From a checkpoint of a small transformer trained on Wikipedia.
Size: 9 layers, width 192, MLP 768 GeGLU, vocabulary 1024, 5.51M parameters.
Architecture: rotary positions, capped logits.
Training: a variant of Muon for these matrices, 12367 steps.
MLP neurons of a small language model. Each row is named by its layer, matrix (down: output weights) and neuron, and shows model dimensions 48-175. Each number is 500 + 40 x the weight over its row's rms, rounded and kept within 0 to 999. Numbers have three digits each. A neuron's up and down rows have the sign that makes its largest values positive.
A block is one neuron, or neurons of one layer that tend to fire together. After each block is what it responds to, as a language model described it from the Wikipedia text at the highest values.

L2.down32:519406426535478494490441510537525462396443463500526575464561427459490525521514457455478483545491470528515533468470580541429504467502492528486504443484543492530534523519517494466458499462514487488517567495495477533487491452501501423511480436584454601504542587487577488483561546507491564500454430497534464498493455531490506554470462547512450496479482459487522576480496512505529541507498
L2.down66:600562474512563491508429499465468449499525473490536505529527517548468533463541462480565494432568461522505534545531565579504574414515440519455500467480489527539484458462484570499542454495492446552478560552491533409469524408443535537442528574463541476457483543467570551500492540495456429493552557512455503476459481443492502474569492492516507481527450495560502433517489499554492502506512
L2.down110:513504487515488518489450486487604462535512492574446486399470438548489487501458448474472586621596516498479528531498509501489482482553521481473470532445416517498474547453475473523491554470494500462535537500456444412401483459500505496475453465528484466513439499490467491573554482495484494504499529440480536526493555552522463609505473465531455503579448418475567507488503536452500514445486
L2.down184:482514514511517454504529544455529520482458513571568490454551528440478507480509584511509499479578551564452524511501561491460497512563505503455495516478488507485490504572499506539480536531528498509446473501548492529441507497453526520416529445514487535495565525524477513438550459399505535448476551491347503554476507483437498562464501515525489492508586561542473469501519469450542567498501
L2.down291:532510441484544499412534524532463549476490495485508496519474513533500504510513511465431596542498535476565436516516418555467505521518442462506446429485463483440506542489464548484557387531454491550512487453499477428466509398503478504474456447536553529553466440559512445467473506531531481580445472462560473580459500517502528532527495552457500487551557495542465542469551482472496558453532
L2.down422:500466440463534497519520508452577478450500461608546495482597481491510436564441462424492506529572522475522471465472463508481462512543505461506484494483483490469540488421505490498430483524486489532544571559496525542462495407510552496443502492483525578446470513538533525536522498501484468502471505500594473510455524527519557580523538592512495472519491539463596529553534505488486496505485
L2.down526:495505533522483454476466511437441459600484492535475505440559507483485418484564569523570474478373544420523515520517571512456553548448440541523463511455473505501506520472467528475520496522557482552506512435533483487499506440521535498501471493528519586436491443534521457476507559461488523467506515491537498534456498443554487542573509445576569440517551479492529441525534501517524456538505
L2.down607:442486527519548509490505583483515477568497469569403542510532476486481441555436440464478494534552504513491568466559490520509532494517510490506418543462501491461537484553445441494540514439487539482571531492536444483415508479443534484530525456492508621499534514526496524505489510472411496493496493506464513514529575496463467519490491472476549492403544434482558498554550536462490570448550
Table-cell pipes right after a number such as vote counts, scores or years (4847 |, 1995 |), plus possessive his after verbs and dashes in year ranges.

L6.down85:529465543494496473482609576511466425501419498519513606489533536460518525525469496516470514543516438482503536434516497533481513519480493465469456548458437525455548476559504429522542546497493461524502594480540445567419520576557505457512546464514555482606482462482477524554552527473452581499498505544453499498513452510530495566543573463474456518467451574494512418477492423526497437470501
L6.down94:504530534486511453449424503570464488468466454466560529538479567514523475448478530496493519483517516478432515494530547460498457499503523465468497524474556531491471526444478487501504494504481468505459549512478520576522503541459461535568435504517460585511476464522542451557505535473458531478552536494501486470484512409575503464505485543428417481538476551474501523477481491518493508514517
L6.down117:518503501519567503504485537497559453470547483548447514537456508468439505512531418460436508597468480501495492466520597484548547540470500498546579505486442533486548439429564501495493519471474568465499543465520535482466490453455492563505512461529479541501541484440552403470452479462509530478492488490561528496567502492500508541514455469502522459433549532458493464465451488553388500552458
L6.down338:404503541477481531543462499547481438496492498485543415508496491496539540451529523463446516503484569418561542550491482479559505512560515483499522502510465488526504510515526473454499476548401532532444460476504489542581496459473474491519477453451486561544515565499492497485452544531503490460560500511519530479526525470445482498447467428352543483572477479492461567497418468525508494495526
L6.down456:496506423507460420436515525560507450527524531479520546468540540475537475507540461523485534475571426534571464505458475533476516536530496461536503495484483451486478508468486524366522491484499485495514555460533447497475470491434465400398479481521489513501505455529531448486534525572452485506583516525480584495511457505562489544471509490491555484529498488477496492476506528504469503510575
L6.down532:476450522530495549457468551497502513520482412526494486495456539513476479565462577504497505472470483511487411522520493438560508481488568446574478529509479582477492477515459469557488487507495448434512428476487458506503563457446507508544526493413487535494437399487518449415445496472474521497443504438516554526539489498603568526518509521492509529506534541457495509539447560498468507464514
L6.down544:564548506547522547457482453551533490488558527465460476488532469474489532390505497469515453463510566438459444463519452500589381518479509521438453496548500561560525483532563491464478482433467501505475487565544520477518580507515575445475503540524488508420498527456472558554497495506502523483507467510452428572458512420501527499511500466480487532493485512560442512515483531467476564513530
L6.down651:539590504522435471495513500532558534471468417461447456447467488444481570463472510476458447507479537478541548553520563481460496500454546456442532520464465510563457504464465484560530512486468567486451496500422519466530527508593525537542440482458536529488537536503462516486532530456507625491507526467585510513483426539564522559449512486554540472464480476419527502520534458430496419474463
Final suffix pieces that complete a word split into several tokens, mostly -ed, also -al, -ated, -ing, -le, -ul, as in recogniz-ed, occasion-al, annot-ated.

L6.down21:396495522483487489540505491494413487500537518480459483517446481550522446470543537403454556474453484521461445517515503518483513528454463407542509467487555464528486510485517518524540535518446529503510511495463468468528510531480485520555479447503468655526414484515488472567529472503507451462534534505515548378459544481467503533457492494490496521555571457504498533553477497519540518553525
L6.down228:463507474472557584498497497477463458492520514513504433490466448541447520482480514535526411534491473494449526509508481476551492439499488543577510544430495514495550537526501452535542475480450516528479492494505488464466478526489511478506465595479444451531503485458427439478520511529484492435482478499508583551485507520457475513438597473426471473556458456545450541515536415551448515518472
L6.down400:535449547502458571405480507482481526411540587531485467550452496518407505488459565504523508518482475459551508476486469464543473490452433530527491524521534486441517527473568455517495517517573492503445534551581517464523512412529479531551503458471481536500577417494496459492472483433524517500556483523480415461520431445589437489506478407504485565452503448526552486535544525472539524480564
L6.down434:485521451541527491448490473507504531475482564424453479488521483512490488547448451593566505588484560535516536447499502526493518400537488477528531518488498497476427503531493541513473487553523523466492506538561472555574475450471465485452528524469521483447440488504433507568409534514445541446586426482496477483437490472534495574512496474525488468480470517524435511481500476562522472551504
L6.down550:478487492506452476529490492517537442509467528548551473458487458516527478513515436537520546506395498508494613480435449533524565444503521474514489496557503431502535454501561415426460519523490515488444481497527523530466497534523508438518539517485567634595523547534428502516434523479469473478486480506573536506523464562401541514539490461529534473497501486454540544479492523537482465532591
L6.down657:458426498483440503487509414511506493428511498494552500451433503485539471525579517469456543456497555489480476478488527509475470530491535520538578481532484549554441436492447395567516455490592476443455485476506508459459552428511512485485480424469472448510458528522504462543517502497469560484525542564473501525505509504445510580502454426473576519561503433435531545485540467516523501507473
L6.down667:543582489504514529464442483565454521494442502497567467498445473528531471513502513510560454569543519538484469462497506459531532542460496474539527480504471597546465428443466533502471522516458464576442480474481500378486486522492462502458469517416438634469487529533531476456438496448515471532462453463468583487531476511448447444486508480469546475563486489464468487505497485534538541494481
L6.down747:468552511486520521392437499522470515447491465493486496536435490546539489476432563567570525537511499518448550502459540458545489500446525505498523469503435483465531528522514481513440445542518487550489505458444526523549415470473488468476471498504444640497515498457455435466464475571510560486523503533489569528554461485445494525470538419533581517570502460502549511392475474452434456557486
Last sub-word piece or digit that completes a split name, word or number, often right before a table bar or comma, e.g. Finl-and, 200-9, Ker-ry, CJK name characters.

L5.down262:518541524501519476486520498455473501519490491519453477537506596538445504560507463498495505472500476479478498505516563548515527536454496507561491412486469521482479456524532594538411535568534496516434466489448502513442488449471395524505527446504474525498437505594510567521546490550511502445500477473525488517523520416505449427503499538574598531491495482518460477515476475436588486541471
Middle pieces of words split into odd fragments, mostly "ir" in f-ir-st, also f-in-al and s-ing-le; plus digits in table cells like 20-0-8.

L6.down161:480538538507555421502545480527617565498492532498559454520465486589540516459488536438515492532576430557552484450517527568441462567562527491561507446510434402498530497434527506494535455439548560496460486467494542473495490561514547524604522453494489520526489500493552503448474536481418476489453489460483521466530419475474476483476522527444491490492534503559507497505472575484519482453497
L6.down284:483490511558440523461483422566486408568441476528553445448468455537513552475443525419461541515593498492513474499449419526510487473509445557470501496473442521482477523567487533512467443449552490548483472555509477489565479519519521525405479522473475558540501439503437505555520497479486405535499448498437500559463512450483483498488530519567585544485501503505534525514528478473500492515516
L6.down306:478481493472494493484489440460451469509528533492547536492564487535488538468514626496484558475536516426519519462517516560469523461511422488487477460494518443539566476506443459498517534445476527462457430483502521591559567496457543564472504516574473475441469548546508514533445518445457457516479494517476461495471517491471479489564550511523461518453444528422490524437531536481448565410467
L6.down372:547475498480564504486454520545505521475443483496515520519536467494500593524500523452543575438509607532427514475486476522478481495443531475485462559430528455476500434483560379422527457445536531516441568540467434486506506475528529563444558502471520507511475463520486524499536543578524580518483563523504471499415492491480509457557477466540536522567531490474523468477474486459449522553432
L6.down402:570507467475574468574477507441508501547466508590531490497530481472489490499394532491493504590501550533532532476478538495454468525487536538525543428435510471551553471414472499482566475513479462439500483520498562401537502427511485450540497493579476534505483536545543445519484492465475474533520562452491525471458498489458508466470482518526556424521550482529474546445463530532525474497482
L6.down540:540463510473475495529465476500512534504518533516492445517541571552460519492503521542482461568542478557466601559466514440475495532547443540549515518474421502526540454460438493445492488439455496502527572491534477477495498400529492579477473462521519580434460480530474386501513514528450529507535496459514486552516481501514490550515544479505524500547477434528499475434481551487531507520470
L6.down555:527484528393520476512530451547532567430507516532519591446510498461455488554532475511524506475497514551553552496552511490532531450517471477513489537495516509513452442492510464469479471479489502473536525549452457551587502459529547512514506498580444542405483537488549502461500562541540411489443524494547534429544442511521485503471476471498460520562535509538478459517460543431491572427471
L6.down674:556567483450521493550473480519501547470534543565488454422475531564498514553474502537447558527515535485461519469497547461558510506521553472545547512539473498484477497503398534501497409532566508456527517458471487491517550591527480505477500457437479497538523528446423527499509461533486535525485491461500419557506538475479506554448490450535458603456528469432469428516480480517557507507564
Word-piece fragments that begin or continue a split word: mainly a capital E at word start (English, Eight, Eredivisie), also the "ir" inside "first" and "ver" in "Government".

L2.down14:538475469477560477529530543520530562514596509491498436522581471494442486558460449495507482468488518523541536514505471477447463455518469467508433490517388500410541511564465431566543438532485453440533523500536476491494491497520531562533494553540477494464482510523538558530449473504505523488430517501554515470538418535433461503538538514549526455565486498458538470459531474401504535453501
L2.down131:474421498523544519453532530515547467490465500527483588478507537499563510469540557580551479436453472457487503421480525439437529490487548485456470464493501545500528528566520494469491508548554583466449453422532556479432485546497550499431487472514495534491507502536444493533531467495489548506580538495496530463560462485474528528547523539451500480453454505473438463507476515509441505450505
L2.down296:480458562459496601498519560536556488541504461493515502603471519455487513491503484441570498498472469484440537526485545458506450485551471530509454508566389450587451547449556505505461506523463502509522511539537473430479490462534458565491536552525517452423444526523461488554505489488487463528483476470576534492435496556541524510437508519557552440546490514476520535482493486471538420509566
L2.down313:429440532469514463509542551490487486483478474515426500504568524513534449494464444451559499455524547457464546556496520413424445475509490498512450445433539481506432537493456542524612505558490570505517424457508476511471486487544529424463473492494521505527477564498525525598554536501571517482542441457512511510548480541534510571461548490464514492553501476535543491565462499419473451510563
L2.down458:618448472517477432459553476534515458472520572481524480568441551479538479510556480505512477549563544536477564427502523501508540525432524555555545485505588504575544533457407501490491555592511474456503472457486469517479521493503492486557532470454543441557502467517491493396484560492517530456516452457464514510513481522568529448499560484505601540436469467493473551481505489490535579471464
L2.down539:476533560566535446568519499484473459410496517475529555496418470458506445446477529473464509527513472465545518500483457530494527484500526448562636485492488574545566495516517525511495530506496523484502428533515488411562540492471510539509506501546578450514439493489456489494536511549556487421512455570471492468516452542556516478469502505498500532493466472440476476456467479489420473573437
L2.down559:462544496489504536447541486446531495536504470495518434523511505578502439501458517444553640522530524453570453521542476531470468514480455480510520476500585462506495478558540466502555437439499449515439518522478495523539442490514484486541501475523466585462524505451530449448529435467480558479577499526491540515468518538483461556551491511487504449451534492558515432409588503558536584444463
L2.down642:512530514509492515506496507482446535430501560507521486451485517539590517511403489437470509523482494469577472558473448536539444493513466564488535405465478563492425495484466532458484422577520549490443481541506451592495449514485583477486461466526514446569509486479479521454488494461493585570507414480453580498558548516548522437435554581471465507501463533490473490503507504551469520498509
Pipe separators in wiki tables right after a name or place ends a cell (Real Betis |, Rwanda |), plus closing ")," in lists and mid-word pieces.

L5.down555:580477495577520523526455442426523553488415557544603449496460542495459518524524537481513475521510554539488453457511519509472455441467546555507563486476571451502547525504510492513405497496491479511554482567498556480483471483512517433480428537585492491491549529456454476519502491479466439526540528482553560455551553487474519534516481536477524523480458534537562489562507468521511431469573
Column separators, commas and semicolons right after a person's or team's name in tables and lists, e.g. "Pauline Ogden |", "Linnaeus,", "Villemi;".

L2.down42:493510572520451457516468543457485489492478491519511486491561542363469611545524553448472474538506468549507559512561485507474474485516485470459466519543556438589567468531506524483474510532535462443462492450469528497562479406522514517421469521482485499500510534471513513499542576442508538499501444438481488490534487540518473515521507487508552531457582511442475552528446518523490490493603
L2.down65:571426463534476457483492517480504437500543513491553520506515505523525484498485432482523514519477477532485459525429502569479531495457503441548489565500499484510464569596444562480495494485533558542504494433510511472492539415451447423468428521467482437481510499506520485457526467511454526516422570539470575539581504566545522486479444455460448567461516504499520512536505495433511452593522
L2.down138:619508521539515505464435518561454527507512472492493448495506418526492484534503480530535517465494434537520428528523563564421530506410526528533440430454517516431497511486493547540478431537467531463501512552469457509569497465479516485520520534515456500515455539538474446458522498506463449559582484571521489530493446496545468468560506548454548612497552522611476512428537475451507469559490
L2.down225:541521442497501517557454503491508535445552415523487507492527594489497520501509479470507537496472525463514512506532523512483463542470403440452607495543532509555507513427520434482554504511544584531453450519445511510469488506502530448507458455504527502514462554505549489481428508474521458528541494453443535536448486507469591483472549432479492419513462471511520540496597461549483530393512
L2.down293:510550545547440517515460490537506538630503499495493503536477547503474489491505479517549552524519507539498422462531513478559497568536494461530554549530501458514532454493433511524487520450397490522382489553544514450510498463497499491524479449493481489508533571584491423599508530438464499466533545588453490557488503491456503504481477419524443541490488516475474530486477534458452482503469
L2.down407:478499415536533480527482522573517565509531476545458519540547467472578488387530527461557484531558460559470538437460481523502476496503464507561481476493521558479503467460453543481474486504454489502519483437431519421489528494478532457552519566504467540440547437500460519521493453511524415529449458428518482458506504429493512565497529514502537521491542531534504462536495531594461505478468
L2.down685:546510433462483490594566467554437523495458456463561552505535522449453467457560538462440431499516420518519477491491491538495539470506553476532517544518485537471501480557429503465503507479489571504546484541489514453468500522527520530532509487457472519519437516553418515512539500483546518549501586425506514511463504518425446525530588512492570461513501408486547545428642559465508432487547
L2.down742:560492493475485459527426488470517464509484469435492448517504455539498494533517465473495547513483552506439497536443568496462520499523479505604518548517544502499450425535530539459510549528435570529532571418519467494512441482516480580497457490535484478553503563482492475486532488454528471499475486544522505469465503453443448444509404529505518436571443510494552567482511528465490501494535
Fires on the second piece of a word split into fragments, most strongly "am" completing "Team" after "Te" in sports lists, also peop, sub, award.

L2.down6:541504449464529555525443551522493542547462530475523466545464408497492530494490467560520465492465446559525524477498448496505487426483573428525508510530512461520481498525489475534586497493467469537585496465505435406601497542492512536511517422490531567489498467512499494464480526534500416482540554512457545519499544482493523478517443465490514534473523506503488475517493497516548541495431
L2.down10:457474528522567455522514480473471445503547526463524542475477443543442500431511488515468449519503442489511572469468551462449522496545560413488518551506488480528476503473454474513494553405474523531568547494507440449589567543451536475531458471531478421551457509560526520435496497480452429502521523543455443519495518480490534558526536552582526533531492488541481511459446507491517457503491
L2.down222:486460483521577482505571470506538567476578490463556525543479483528523483484478454466519499545460505471449543484561449445459456529471499526512506467474457465500572525501489503469548481437498518551553489514484436531514548553500526484464508507492504443504490497490542493443512448521481471474507528539478522548446520446512546453575488473488479517476581538446543531491520572419465504510449
L2.down450:510456434505433512513466508500509464403501588494596485491542528428546482457485509471499486560505544424511502492418488452518436544532554479493461491501484477471527596538544496517444525501538493519536551463557532452449477527491471515575566525471430503517431566526545468496508484494542482476465546496448462504558546428447445573480447449459543522486505518490484512487531493485554531496473
L2.down572:466419542483514449464568530569530477503540432476544488437514535489544477513496527514408472433538496545501412529493539576528458498508538544507592431533477462540440558515566611516495551449474505467511545474492523455551474519461509463499558495443475474462513570509512487485547525483479387527529512525487465511482509466459487513446506451461511513517453510506507462486503536470458454503487
L2.down610:469448467527459493471514551534538487478452482473486418490575507529571457522446516523570540497452532531459417588520471449580506534579449499458436497510521467487518530459424525497489465440499464526505449511500570534507458434551543519497483448516482478494579512419512508565530499560511501442561560576472586513533509472510487465533509497451425529491456500480490492526465587474544478543527
L2.down639:541470540538477473512507564500553524481461494439487520478414513460498505513574528517470440520514407535476500428463515515467508532527588512541523448571517442453433577510487522488536563504547493540463509553477499504528566542523505526493524405478500522451453416531466550437420484472471557483484538502525492460530546523469517521466497476455457526481479509495473512500496484505481520561517
L2.down700:584458577526488496581516499445482550521503450528548434492479471501487600404467560539510561521484479513504459505460555538449509499452537468491510471530499469492493488445474528536530523496551525563496519520534541583493437485535520463427472497541489516549546536440480513532518525541530440413526454517428544474417586520442445501456465552523441494504508493549490423428482565562501520557523
Final subword piece that completes a split word, strongest on th in Sou-th before country or region names, also Janu-ary, Easter-n, Can-al.

L6.down79:438465505455477494557522438528481456558539454523456538542437556477551408532506477517502481499449571467544531453495438472493508517474499422514456496526479492522544523445536493583461546460474577581512520530501549509581443473441496534543529506504578552449511459465541444532463524509516500542583431518492481474475540527536453475531518434476524509490468540460444546479485515481506491517500
L6.down97:471494458538519489562529486473511526463416516584561444516487534479537455499523524569510471511461473510507492535523419458450480483463458460531488503495497457466498582475497535443513435510512439514479545499473527455533417433461541539539394537543493642485512509498536478485524551529535553499590560549488475456496498515515507535477506431494515516527483495524489508600474435553560461461551
L6.down271:545468498498492440548474540503478555495579542546525469543511550480460479475511437543534522487474499496492522511480462522481490445503553441514528463504447510460515584461504533503458525548449555475468528501515512493492493500476455553459538477441512516468542434486476504492547497499495479455446476493532529513494495503478540610469464557554504494501534479504546495501473488474474497471393
L6.down275:510452503435515536548513494543529502484548495550525461533562444548463378486471549550484470528478532493506508471451503543510464519524484477520534530558509558476546529418521509486580496479465531577580466525411546443561431480430452556450483425418582539474536487511431442504536471471546510423534550491503526499511499474541472460442438469489511482474520506511516522501522453503471517563418
L6.down315:468443482497515519463479433448464487509478502507486591529604507569545431486475504451491495495459428552570544489512522436543470456547411445525503523462527511482477542451525530563516518556500486528495494492516474573447494553552563501460554481457561471461480527421492538498463481501522541527509531506480501485411483493496441522451467465524521493429501540464489482523508517523524450485514
L6.down558:499493539548498582527498471500519524443565461480531567502446539456535465425548490540529455486503492516454520460514471526467457474479486491563496514506534564522537510437483496474430508541447531495486566539502519479531404463459471538499478503458433417483559520521399472484499475457504486495503488499543521506444421524447565637484517515519463471452469523441422564523454472526542454521474
L6.down649:519489521525539511526490537465491443490537469456567477492526514506465446504502478455515487498507442540530558478450469527461447516547531420595478466517506501515556524520507483536455569536497533489571511536440444489502481509473544529441499507484509494479474519540467479527467543497477377470482491532578448507466444563513475607474588542473415485520530492423489521443514524504511446548525
L6.down697:408504506471582475506430516460498529462481466469475468528502415557478508499531580546562490540502544486467507515505479460516435451559567401516486482493483489461559524546475552471505486499462427526533458487506516503550503508486459497506503509546497581483501492531534434436505589523572564469557523471457439510448549465554446527526498508539501524556480477487469512494523404494602422488484
Pipe separators between cells in wiki-style tables, mostly right after a number in sports stats rows, such as 4 | 56 and 2014 |.

L5.down242:507552492474514522461487449468511477475511449581441481493518499543560445513487524528490541519499527512504515514506398531446499517525448490529457490505538429506505565517485430467497507434520515491496510546552503448485509450478498590461493507471484618518426537467552478522530469535511528472447545450568482527430472553445549620443515521491474496496492531552520511506469484481517598518508
Pipe characters dividing cells in wiki tables, mostly right after numeric entries such as scores, percentages or times, e.g. .250 |, 57.10% |.

L2.down8:481497474531426520485492518478483532436519547583508520505582510473588525422520488490490504531493465579425472563485497485475501428460489490515463545460420539412506506530443454475490563517521511520495475508490449504558513531507449524558512488478453482561476556501503475527466547507467463515561503526486495500524551427505559613513600418466492448517610482546486484548459504538514534458500
L2.down220:501468548579462462448486498476497500509504545523478506524560509521494439550470492581554463465532484503362506563530520543463527467408484493556482494438474456572474478511442414429559440497504479566530452498510464508499556587528546557515509497498481578413464562484559538434464455506480492493547525521512464472558504503525452514537486507548443521520489497492486453501523542461527525509579
L2.down401:473450542469499508508524472570491417438516507509526526463546520431441533465432478510539503472502472478522419545482518515482540533442512551533531564510522526472526429538419507521427479493475481495514451547544526562465450479471421447498576538510528461479566504449471463462499508488562477501542454541546440476525439480524488420493498528563533466503512470484479475471433564448525524522557
L2.down483:473535496445506463463491493492488511494472620465492540455439476516510573482583437503576565492593495521562543521586482486441500515479547462528458523444543414492484530505448463494520482413490536502475517505538543458488477526559500489445479504487481478591471497513523484500567495488471495464457464433561508508474460455593492538466432476604542462479508471529465531546459516492527531461510
L2.down487:583445494539528482430459475504478557483455488493563513504552529523547560500458541500508511489502531476518429504512506564548541446515508555475459469511525494561496474519488537476474493471494570479497518486502526502485492451489493520591454532450556498521457439520457479525436525545553506538610492499533394568463490499509446446489478473434401522473517399501487476460496544563526502502493
L2.down488:489449461492533498515477480490483422488453527418470532484543479515532505531446506561461528488450536446497434560509436429500399562491510497518417572515467490470543495508485517575571518523507501442523508551455487490471501512497534503511517421445518516503614559495460517487554549537517567451551457411486483489497548540476507499526472455479464496477478472531493493515509523547444509515587
L2.down537:490436476491528495512521523448461490460546508525419545549589499517506551499480459505514539475487537494443499464453483560446504502470525505464438526497477503500509431488577566468502575489531425512544519450503454478550464469499479477462479483475439548479475499501510534548515518511470586494518472557494516510518449618528432478518525498491471540533509514505434558545510551443532520507497
L2.down634:442511472454511500447523552550532549449502573517509471461491504509526481495507450529475497593508534519532459546530452441437503495510516467520470577428560490440513447515481528443534450574475530486461497465490523534477510489524428516472482452487465557482458468583494438543536536539528523480574470519542561562457530513471530485545538574440475493510455508555484528525465524465510544561473
Inner word-piece after a one- or two-letter start of a common word split oddly, mostly f-ir-st, also b-ut, p-ol-itical, s-y-stem.